Part of a small language model's weights: vocabulary 2048, a variant of Muon for these matrices.
MLP neurons of a small language model. Each row is named by its layer, matrix (down: output weights) and neuron, and shows model dimensions 176-303. Each number is 500 + 50 x the weight over its row's rms, rounded and kept within 0 to 999. Numbers have three digits each.
A block is one neuron, or neurons of one layer that tend to fire together. After each block is what it responds to, as a language model described it from the Wikipedia text at the highest values.

L5.down147:553451494407528549470448469457545483465469559482422519587524536452502516561615598533511492480478484540515498586636451394483446541513572587562538483578540510461452475458563551391509578521408456464522538544491503528512512568481443429483553545516513405589500505515480466449552516486572603500568417475520479508471492549394475488543481570447489468548466528462407495524499394602462548491425
L5.down441:524485440442489484575484399492558506492475496497459455534516542493459475487452608497481467526548461524472577566564485605486472492526529494548514456562471489487452527533483446467482575467578505437528517533495502507538469517479489526553516518520506462525481417498507570436523551470534423525623590492575554500450498450421454610447432546436565516459505527508551490526590566494530507366478
L5.down584:556558401476484450510487456483522613550563563549583598487538557533546522433553545510471555549394433406497494490538570446484508461436555541457498563495500454512495576545511522530497528573513536536466524498576447453508533511451495535486438587509492497429431609451462454539353563626407404481538523498531487526537480535555456537399464452464545403487545556502566448465530414527503502530400
L5.down664:541587476495518522481397534525453563512511501499552545501508511466503542525522496564527493574519555480517444467593456454548486463618440635415595514521465556482473446519547484498492461493503508502475430551398577542457581537496419483554482409450541406568568631542422531428454422524452522525548443559480572451532507479435478442547417480385429430496542491430515506434497428542488456447498
L5.down949:474523506527539440419472499548485459445531523453474511380428356547495475538524406587444451422496414512523489529471525438518588577550551458471391556446561469477438511434467460497500552526481454527519403404528508441447517520457479519380580526519520535440495485478463572467480481453484440494410553564508436595470511494549469428493553516499475493468536452491466535492399569538422428415495
L5.down1045:484491515463445439579492533491465541371572507415529527496522529449455416533447578537488461544526546633506405492504488415574459583493576670432543393537502507413538483492552517521579518506475494632503560508506464470454586382459488467500501473453501484423591507438449474433515482455534417378507471523478515480546395508506452522489445562461502455524509460444438477610443350587497433544537
L5.down1191:563571526474449517492482456586571516536519421354507458502523477576431592382502521525491518406470520494535527394551545487454503475432477407539514479469455517518521514552541577481620488479476591467479504527519498532491472465451474453465453498426464517557488412451581516508482490487464523568517567469644498548516460580492471621537609561462475485554469471516504457577556481437527465381432
L5.down1194:548445548538489495597494521501482562447497499552508410522571649559534459500548514516472502501535535511436461514573469414455479491513470467485528453396514436483505501413534438439576443574420574480511458597505508605417514507428567472579489403570531589529527533467484481612460463537511502553540593557415520495565514496465480554485526455564551476454463581570508488543495501415540531474413
Description: Word-final suffix pieces

L5.down33:484490535515531514502530433517494445520479530575511537471463552563465420452508577571524502479607552397479552498470496486506540522523560520449539462435492537460404496446488498459458554439435474495553553442491516440470493517556519426587448493523517375557498609459489511450462518530552420576576476476477474442451491478602535511421556468396529419539499484454460482464453514498540538541536
L5.down156:573509468487506596496476554569495435551496576600464608457587616528450486554536381527499473441541455505526515544457449505470437440440508495482485418457516549489557511477506534536484596560485506518463559525424541470499527470543604509511414546487434407505383462577526629480444384424458481547479427423519502521472523537455497502558508433417496515507458451541538539483421552535443526560497
L5.down506:474396422471486443478512507450437463509449505522584552553531523439371532479650477482515429521528480440555532487465496508534481466629501569437509461463450517449487524431484513523507445493577478482519501550480491509488529558505482490563505473487539582456584521441407602495470597407520505392417447481484529590580366503532402463495569526512492449509565533449511499500508515486532523462615
L5.down894:571472389511553457451535513491594547507509447452491555522430449429376483532488463482581497463417558444501547519532475513546533493509511456523480456532512506539505515479519531572406441402486544508494493538442495542494472484571476528408459423376542500566471525515518507492571575503569543561434416455461465454487552497452476487496552539599529489494570561548497375501500486546531392568646
L5.down898:550503520524501491554568452473454503512489490558535586445450474500391613516609498513515535382521527509499512408454498453586557525547497462440597446465516465534407516566561461464469459457524463492540555525509455503512486518512495516475578438441477514569530467447494433506470495524530458498589467597421384448465534554516498523589597528493550603501499511527473450444669550555573438412509
L5.down933:439483513513450523500569507474531599509482487483445513402538542546531482521594493396516546484536449539452600567502552532466408478615558467563460511477579510541482463508459533569465512424477541423470578485455467407476555563547520457443431517576591536452468516498487535596483504535484471486547478536441506527535461536480529638404460508500445427509499573544539402538450476531498462395418
L5.down957:545403500508396558427565519508476583544417511460476464546516513463509458519527577531467463511522470465417524465453429473527548502582547446473629495584421465378505560526495487478475454428583473523495583377547551485569408519356609503514533454476476545477460554542515465502532448620449584484564462500504556520430497529602438521445465535491512445621484545490585470484556463448484451537425
L5.down1238:501498427548568512493473490495497538541461485514487520567481517481484520527538496480506477481594517413497515426563497445485495457621531467495524499421492505462566454516478468523459462464561590485467511542449478448502533428590455534579454476463500441496557550484467559454524473568527513486399428491552538409545390506464625507562501466389559517569533542509404482511539488491436507505429
Description: Second piece of names

L3.down694:590463477453445432525439510514476487466583583505542516449448587439482570509596494514474468550484468502603522485475504423548494418532520521481489510499506477464492524512522531500458419476556446397568470448455539596603515454451331490601538561476509491481500496446456453513453452473536439537492540478500498543453486510538601408473411555472499523482547603419466489548437554497539513536364
Description: Adjective-forming suffix pieces

L3.down706:468453476498522502435422478552477542595460543548608525498486519473433509648522431572455475436558472433454480459613573538553484496515528511522500587482463445486459465501472426394542564497465565488479495566571547497466496530423468482512561456569516447443533442467503499472532415537513530470423466446580542527529546531435500469541461587532500573578477585444515471502491432534597455462494
Description: Word-final suffix pieces

L3.down547:569480488534475528486468500505435537531458512457567410464502554484524507506518566449498513546580452560548425496493479514536429465557505423476512499423532489559440489434581481516499507498455455544408486505487481497617563491517561509489506479466506501543460502440464523523324564583497487554504535484502530415444431468541469419450348464471487472481448528462619492544423567534524456544430
Description: Country/place name endings

L2.down202:506520465502525494561521397491458556443524416610476474538546457510495494501482441438510492531523561481519455583535523490458496574525538481524489517473553489539531483436552458562448505557461493402512518418483533392633485571530584439452513350486525418499481556468507455534466457494487504530511556460486481549477474415487566606513417537519493528518392497443515439464454484469544479460479
L2.down214:535597483591538548481471487509523490434470437447459476481433447448610582580499587436573533517448399482459448476512560457501519516490586457467529555406522482518436491450435532553498438565472432529423428619500452574522558475629528496520470510455506524477462498549496426483453513430487435450462484566469565594510540458474498449458553539543456604607545448482554490482439540529433427457481
L2.down756:487466542529465527482529543410471465505559571554496383559478466423506517454550451439522473480558550552513461504493501596506434416534461556506471444497531463569480637569568407493522455495525465507500524567467553470493479468567493467469534454440407575504613570536530439435507542475516510556518537510468460467440539500501473462561546527503427514474467444557553542510426458422488572419493
L2.down773:516446355512493508554506414483447550516543582556477483520525560507478420426491535410492550422525611471482565424553457520447507542591396473533483491560505441484607557518518468482494606491543574407439426534469529385525522560495538450516466499503559536529409491489468544474453567486507615519533371480420480504445548484539533464485428548539479568508407546455566438451559446505444520499594
L2.down862:500613509555571511416441495470525428374403465510415526494546558466646522523549550455496561487575490457499594474414518492547489488499450455535473490525517540538379538590449477504489478550462517554483512523504549495467526547578471503604553400455414446483440522484585440482488471530450536407434474448443572494421544472500479509417561564512471488521517469497573557493483523496516450615555
L2.down938:483514533421534481381564510494551587560483569498448546372466419473530418486437498501477399529488486506543501493420496442530442446504479534517470579547484452471498532541407494485500479559629381499491376515500519492507498451494585542454503472480431458627527571420522522498613474436560504494451549474483450523518485571402444479536557559558405446537483539536512521431410511507501526543558
L2.down1041:517428515511460485460539581439516435483497533536538515585489448453531564550544517430478472519584464475544463481456467500480543533539467461443514498544556456481552467433602554509578401474428616424481416429496524484561494523464535504412508555493567508469509512530534479501503549514488538466495619553552537489505425520514597535442471511490534473522593556561498517479506493510532505458504
L2.down1241:534515546473516465469453579514416534460513483501441494465557446555539574486548541530497451634475457595476521458530459573486551445518469501483454450504534543574498472451464455526482516503387408543541397443451600469500540400507484577462475431419510601660532478459609434449554462560445581575558600625509483480528564543558478452424520498509507505538470499471575515420427438389611543443481
Description: Word-final completion pieces

L3.down289:541519503571386510511417445499454580451539445505591412471529427544408424555432461484482462469551570450550394635505408497478655539510505440502489428529470489459515456479615547530541555501591424480479500462497365496498456529471465448493414436529438568521516542510535443477513400519496551484543452469524534529532492527460574560474538481573470474425525442463483465487630528503467411496491
Description: Hyphens joining compounds

L2.down232:604437494466478510532512406532533536514561514464482448518527437494477478455533522478592535518552574442593463487528500632440543464486456546497526436532529469491548486463592450588521516546535518476574534601492544417524410569468445512526483393385509566455451464442517517497464528554489456487486531461467512568573501524472488475569509533470504564499513416552479450426504544521482565395431
L2.down307:530615526536477525545587366411591507468565520572480499487574492481404473495412551458491449518465526421429412611565521463406520461427463499510563442548471543475556557480559505615593501521495461507507485530527492431441409568537510499502535464490546515489494558621512499560494491462404429531557567529542526463503553509519605496519500476534543476369605419419524531488527598502494464515591
L2.down628:492504547513482492516490392474386535386537382539479476490517481473407533535466521512468494524571494405496465540540481415445545495566501455604528437499424522613496530471674498560544582557559470551542514469461421505453406545478499408530423378542431575513431550603579439492531468583485553508532455418506492510496527458523593520384610468425497525475455464470456533526512541468416440462488
L2.down632:454520546372509599513480498425531486432465509528544524469519525453500598541533495458530474450481527408505428585444514572561499526444492554468590494506542463613489470473470431611509534488510484520509409492524380503527522537426464564473519503492466510572499513549476528527586521573474539530484481405503372478470497482544539519540496518527589520570536625487524488485396439583486496463539
L2.down727:503527501496481427477513434434545534472549496548484507409529451498449541452468546519570483412504547392589562564509457436554525519520471571521452484453466579567524570510519485572528531487491533503549507539433419520498510490537428441543548385397442597467580529539482558595547491515468561545605519616625438426551554534421570534428521464507501483433475446549424546485547606421439502449440
L2.down734:568459577557396454414524484484580463505566468566512463529455471550565421546515457541409443450495526448500536498512496527484664478556535471505453377453518408532517332471478516439506561501514499541401465495554512468560485446552501499512469489437556537394422601509484500580502505510526583478444480527537516559587543501514543513436481533445516604434585475590589470504543516397521410484492
L2.down804:517522491466471406458515333525505544393504558559534418500546477621510449476501469460526525509528561446473537576488545512527534417460524493532593473449470515449554521527526566524514480499522403538548441482538382491514503514449490555444511474449523555505497500618577523606477374502491528561536534329486429523525546527523547522440573431465527507408430422481485513490469582486431445461432
L2.down982:495473546476537496456489511420571533450641470550485528469549577483492568475474534488549499495503552472539449544443493421510618444565439506479488448530443481524455544533561449529540519487567526472664477580562494497484514559459503548457412502448477507467569567561443430541464520552515546476555498498509474510512515514418506495492516490480539587469523559525439445495582484518437507404440
Description: Hyphen inside compounds

L2.down227:472505438454498538475490455531384484523432569601496506485507549588404537597500523476526474416469383508481514466523532441482449538533574552466479589510483414445523543532535537459552491546434494492471629469465561441470517557392543403442509480510502503545455544525487542564486496492410496462523436452528466550555494506492470444509434423510525419591467579356495499499523442503457468444470
L2.down314:514485481505523386535411594390515585518518509465451514438560469535585510452574448462549539473526561505557506486493558581511492520545523533504539473436486480557537465533476434541541547510509417541473501434470428465542409530493469521484544518504430402562474473454498540505425572417562519584486403452572521576524470447521422480585569565511460540531487458475511456498491553557544412491567
L2.down343:526467462448546463494521504441556519558469506543425484535590414547502577448551574416483496570469530467513605562584495505431466596449452488605538579468411531541500469498455544424469526533453518512558493549451615452539460511489563494497498541500445480499459510498502415427448417521495490510545520466596494559472470441515496509458513491552465471538473497486581478580585485486535453499487
L2.down484:531491486420483536413609471454428413459395538485499531487529580434564418499462494473439433552477492509529529475603511554444629414459477491558509486514387605503495537478605503481545441500527539471430549466463505519521477606523483511475555495467492468481568515581506479521444417413539450516568471514417505471508416579488441423540600444523523468523557456517563517458505505469498433540524
L2.down507:549495503471498502458513536569499505423488527526556474477632529504655512457539500553491548569466501499525490521459549469366487479521437496541482540514475493456435417513383570465522601481495497543495523500488526492541540455566505590519495471478514492469508551481586578550380528428465609543522511611503484525503510483453448462447504458419482519394494511525517523458609600559520511478397
L2.down656:538492478473459520582460569519554442561442618447507523456569539503478456537568467480514559550510527379512558494582532447479484442520595458484500544566530456497537586510501520471481483483371516523580519520575542465493541520514518502355474500531516494595400494448496524457505463452541469455469387416584463481407507536418483464523459594540509519562489528512600492480478487570442435492508
L2.down853:472407597428465557473479490469524564435457567522396492510594492462409522475572477525498460556491448557591499529535484455448492519446468543588549531515465457480494438515480552546504487566495546560520477590422525508540477568557501398449608477472441521462511548495526586450520541475506394494580481531479457450553549504546472514508520559515484568504493619456425587481466451563502501476489
L2.down894:441525573443480548538565463480468474546464468594547528475487431550461479504499494521512525393477480469564423578520541398426528540536583505460471472404628480447506504525454431512511511541373509414487588569576471488475451538487458516475516512538404469543532550576504489469504451562526353496442475515475460522512496531522484513560534558514577446495509556515509526407507432437578548490544
Description: Word-final suffix pieces

L2.down62:477575540525536488439450488573550453604556523557477522464375423443466517611487462461603506395509484474488520487470496423523457512511528570456501465439546508517455551512521533526501514484472531547412496520535558531489524536491425439392474452451445513437469435537438535496541498488518539499449450538480501421517492523569515474514410418448530478496503490536557498614455485521435461493509
L2.down67:528391558602480560460446563527548530516477467499513492504444495496495507514554506518502492583542527448516593426459500502489504427515602528467577476525479526530571533451466564592390487498565489531415480462459498508471584563427490513456572539508441441515569439477521523518504398494598442475530502509503503482532528511368439476538571441414448505469488445463525494437535469478461538460554
L2.down154:521589436563480470496578466557454419471500500487461588443479509497554513599510479511493458493532485474581493528456489500530555517423536485414556476574386513528493489510513529469578434454500502505512562462456444512525500478483544643512490549506574542404480552504545438425431543512592484559532447483445371467471500481478459506520527457531609450363498479608508472442466539464540553423425
L2.down191:455436492441557534540481510527465484492539566462538581501428565406584460404460386406589550492431489524487459494412469482417493473513464378481462559381481583396588508466496525540416498603497508541468506434559549489490539505569438487492493457493498513500537481559506430421566513497473424508504557580493556469544408515521514577547534477526520529597470456378559394511555539483396495458455
L2.down278:455541535461459594487481513440399415494486571411565490507469445477521461575456440606488483510524492544536557534500524466537505443525498587494498432504539521434483381467538547521478516487458534481482459492471476477524500482549461596428513525439480508568489496487470490396601485497487459568500605514487583579479575425577535548550478550424457505552468500589428522457550557523464469450500
L2.down820:563449475398451480589450477576535467524566503567552479510529443531508426488558493499505590498432554486498499555468358546602433454506508481442553468434546414493499450526540553553513489512492581548539490541395563534556550532554544482505485540525469484536616468493486521484396483555459494402527427521565575497472552508567436518519464494398548569456469488468440451558478521498515557631460
L2.down1166:509506574571451462454476458469446557461502526548493516486434448434496510463504521610550574453526460546507508515476542444518525523514514545487467451534431470568522478502498572455439560566518539515443443438420404530498516481548460464546450503561599438590468488392350432425471499502594478548474498513397523538540517483450434526407555516437453496507597455487539540512487484476590525506459
L2.down1184:612482456535451472497664568479493511550504518504561523495464481529435414483494436622516460477479493548555604617497568483478452503460458525354440469554451469554511496517536542474638412557483522469464491448524426476651548461568467460610496559484488448517530569428515444491503496544556577544510523581491494443504611450514471571503471482425506505504488432472513492494473509493546527400564
Description: Word-completing final subword

L3.down545:355477621478453495534483509512494467476501479462489468624518605527578474517596503499541488643517443536496453407511543496467404548506368414481620589455501492426440571521529422476459438509493501505541601554568518433481492594565506494541493471399501444494519498479491562544546542527445514378450522502404484487473503468525525496516470441539485532676436547495419430526469468518507474530416
Description: Mid-word subword fragments

L5.down105:466586467548492516504472469487516567456481602542522438501507528426386581428512469518471475502483518538572469591512468519482425526564472538510483493514458511483474377417594491477496569505531526583499378449516455558478494585465454559595390504545545490512484511421446424458467561595503607555550449522486510449490471506566575460484532598441477451552440553483549510528436511508521497515490
L5.down594:428549443427459463483476501540595511349531489424442491521429535463454514433457502519544514558468487499474484423524383544434416474519453452446483506520467524504483464624542386506513487509417527467500564558499537490560581519540463498489449483505539439456572371467510489555431452503529557521572525539558512459473526532554452524453618549500503467508460431485512571465470473501443400459436
L5.down602:541627500537525464470499512509580478473560537441494528418531516541555406501483548423525515513481489466547529580532531557481400504583556472583454485469612448434508428450448485465494448449452459522441532486445510457432598482515501538566418475515511504588420418536517475625404493497487517444418519522526507510406468488469451493440481561385438561497546528415633490504458555540488518493516
L5.down802:453516490500551547616501575487551539496419486391461388457443466470536478497476481368470486572550523524612468468544416505517482467584422464570481512379493506499516420488463546505546447476444437587512487519491462508505554504452510442551542615566500505455496466537484575467550506526520548553530470483604481555411540519482546507569531543523537448597496537496485557478518553469519593462547
L5.down988:497514489493480540538421485567505537452537468438530482591479581510474486518477451508580554469564501551534519463593485548548471478648433483448572532508500517471433447525443498509518489496452529499426498610507465448502576482555425481494456448496515420490464528562449480405390483512428510535467450542529469437503398410475473339462508477526551401426443462515471547554463477430468532576546
L5.down1127:549477502544480489474561518454483508432530594551525512512453568450561533527497409422549477472557514473470501484452543561526439543502539436557461450468558481512460484470490415410507415533451571449514520517452515418510480533547527479512487417400505496502508457446565541464475483601430599448537608489532468408467433513534512423553516559418493569511516487420570449525495525601533516535464
L5.down1161:493575478538523496439491434495489489502464481483431538498504581543539416443473481433491496540574566586471458476503525517439402445431510425548504443522540443441516399529555494576466439528494522491481603576499515583473540512501489448521525500426439528439510515504361505541495504458499412540450561508538501532445433450466458507474522450536537570490507411514509459496430524508428539568469
L5.down1184:472431387555395534486444413512450457629529432516487558428538562502453510561498474438430489548394509487553506668547547482555466531454454565544522507484582413466510535525512532475539435467457462549550439511500436536569475419555545532464549449487527451556519463430483461429491422472506467520560591579511469490448417563518510532492551484458579567484563548452512622536490479542460415520471
Description: Place-name final pieces

L5.down516:592511493538491503400524474533535563526504513578496494481526507540469547495580444552500384445553479423531520514538601485552494432432563556492526530523469529475560531546451519459455496512493556522464504479586447417517453409397519501504490498521532524533456511492445456505571477546449599465388500400514586581456478534527534572538473549495396496479459434358464521509582517461516366498554
L5.down559:554478606495547593490464427509466527460457554584521425421510487530506543517493500564601491479455514491523506467452465449527517407506504427446561470477492488577557471486555515532561474524486545516471533455416443421587489515521475470496449469546488490441571501466486490422519477500423527517483534422429523472550573485462565476529622544578557446551513543484583452559476464491509489531516
L5.down563:534514419511425525509517540498469547634531574414458571453560502537533501469479526523479558496508408502514379463511499464539503481468485573495397556495569525467477477383459520427607544541529558484441539510447442434582537569435467548663502488514440504513512476438417545434447519473466445515452474551504497549516369466368531574475497479445581494487450504451531454496491432494581555409478
L5.down578:508538499475559508484458505533490494547367446478650514571486448494506485492530483511544508475361432521536496513503461416604486515479574537502592584557433535475492460500553493485542465516520477507459504454521566472447542500420406504519484491510497570499508384473435489500464473550448495403540413484613533468430449562513541509453525511509563478526512483483419490474493598581480564477562
L5.down778:519464491470414471454456555476427477445510537494548490600500540469409430532507561474496570486610430574494542444519441500513452571595383498517452500552566525447517510488461515451452493388468547437494530574493517461472568554491515464487460405513547476457508542463482565554479411506487551532438520446597508439450513509489536522500536509425601530494440450494617544507498516521580528508467
L5.down822:449485476460486441507532469541427583424518489470462579549514490366446514498479482571620545403431445529520612478616496515493542475596518517575441535526559417515481557568564503478552546453511523477521505521470434467469540566437494508394490500482535538537462430480519550501486473506400471556468544480571483465479516518541513545484530510431563483492425537458432515490500425502491482526569
L5.down886:370462576485420493529491602466478498496541518481537471517582518545607487509554524527439470510576506476542478530524593437514526493601498456447482592506557414566521455588523545539507437567515486493433540397511481518494639562385549522489491567418415528526451423540445477480516472462561498600452526584604523498515470512573456513519529534399427477559421411569450518438446497583447469500470
L5.down1267:491545435472527496535418517541541551511586527482487483531500495476516532516564472550542549623540478544478577524490455389491565451441465522453490376487484468407489524517509456529512557447519474553454508539424512524546424501431459497552510479487534421601476613526432465500541494434572493429534500477453567386400480470494574558532475622513418556463578532444456510459560550551500504505527
Description: Adjective-forming suffixes

L2.down6:513462489537511399434510539459570504564581509611474483562537515443530488541458563494510542412460579483442506478506489512535355504441499481533534443556552456395472485504591492544550508543505449442569490476536606426538522470532588486400489484354532446541379494453568376523541573507459441435538516511467452464394513508445584420503614525481546468412393495563548499413577478473488482461501
L2.down105:461457540436559464545517579453468567425519614429518524568497482586371447460514442524505466510482505529425506515477524442621538475527480474558556460555515449462427566486456535512616530506514570516515479574462535445500493579462485517546562520533480493528434381588531440474462566472464523511551510470456548443447406463467505475632530520533473506451435493468519609532535524590533541490519
L2.down110:548444488467522530512531479523546529551488578490511447430524518515509552516451481449437445474601489510439474487526545492474509530532531498488608432593390526508367485419469429438441558502480442438490442520405383463629472501496395550513437601480526439518474435469600522447453542503575477542479496502456573462416437411475517494528553425564517596509389495488468468483509454454477434483542
L2.down264:531466482480510576445510478527561588495494502485551441406534532553445494533552439516588452525558517511548499458498538497547565491490462518449539590579490552469468446527544474540561498489612481541508406476514520429543523472451494493590482584509493432513586493489477523481486582416447505547414528459510557386521472421495546559597521542587584506587553566460489500532553617425480548455351
L2.down298:460444520487678403419464395481611601502515480481493514538483504542486457510454526512539445569467437514452424492472485457530515484487552528480561574490383401438503448511548533524607489503573492650572512511460584512468423497457562543486483508516531428614488470511541394498499459512492500595478511493403504562538544467438548536505463500501557465501530528483385517579490495441511488452506
L2.down344:493506416419526440410521493497455401394582503480494573495536623555449524457509428446464523488481419579568482547542420523475572532516526519506508444377540429511437605525487516484540561435526475389498551464505440558455569411493556537524472507509573450571569461412445466482540431468430415497546463564420455504512481523475515471516504558433522421483534484449609554422459473553496475574497
L2.down1158:522533447471496545416597514489398518501421462504494446496602482485513431416525588466485498536435468530433466474535563504560486508501478485507495513573466443427480461492538483513546505434511503506485447499531476582418485527539519501563492540456526528531485464489488549429444572481514471493563529471497487456514460536548483580523606560531472503485464496541532616540526525590528489496543
L2.down1168:489546452486525466556546475455509490548528499433505483452437425505497497428396614541491548445518487516563513461592375431543485573570503515484507505551553546537432494528506431431585526470487448498521606528488585446466435537506504546492360498494518511485392432524516487550492469502519543429494557479588566561499525436581537508490483595538560506528466521494429535345502510409472485493441
Description: Mid-word spelling fragments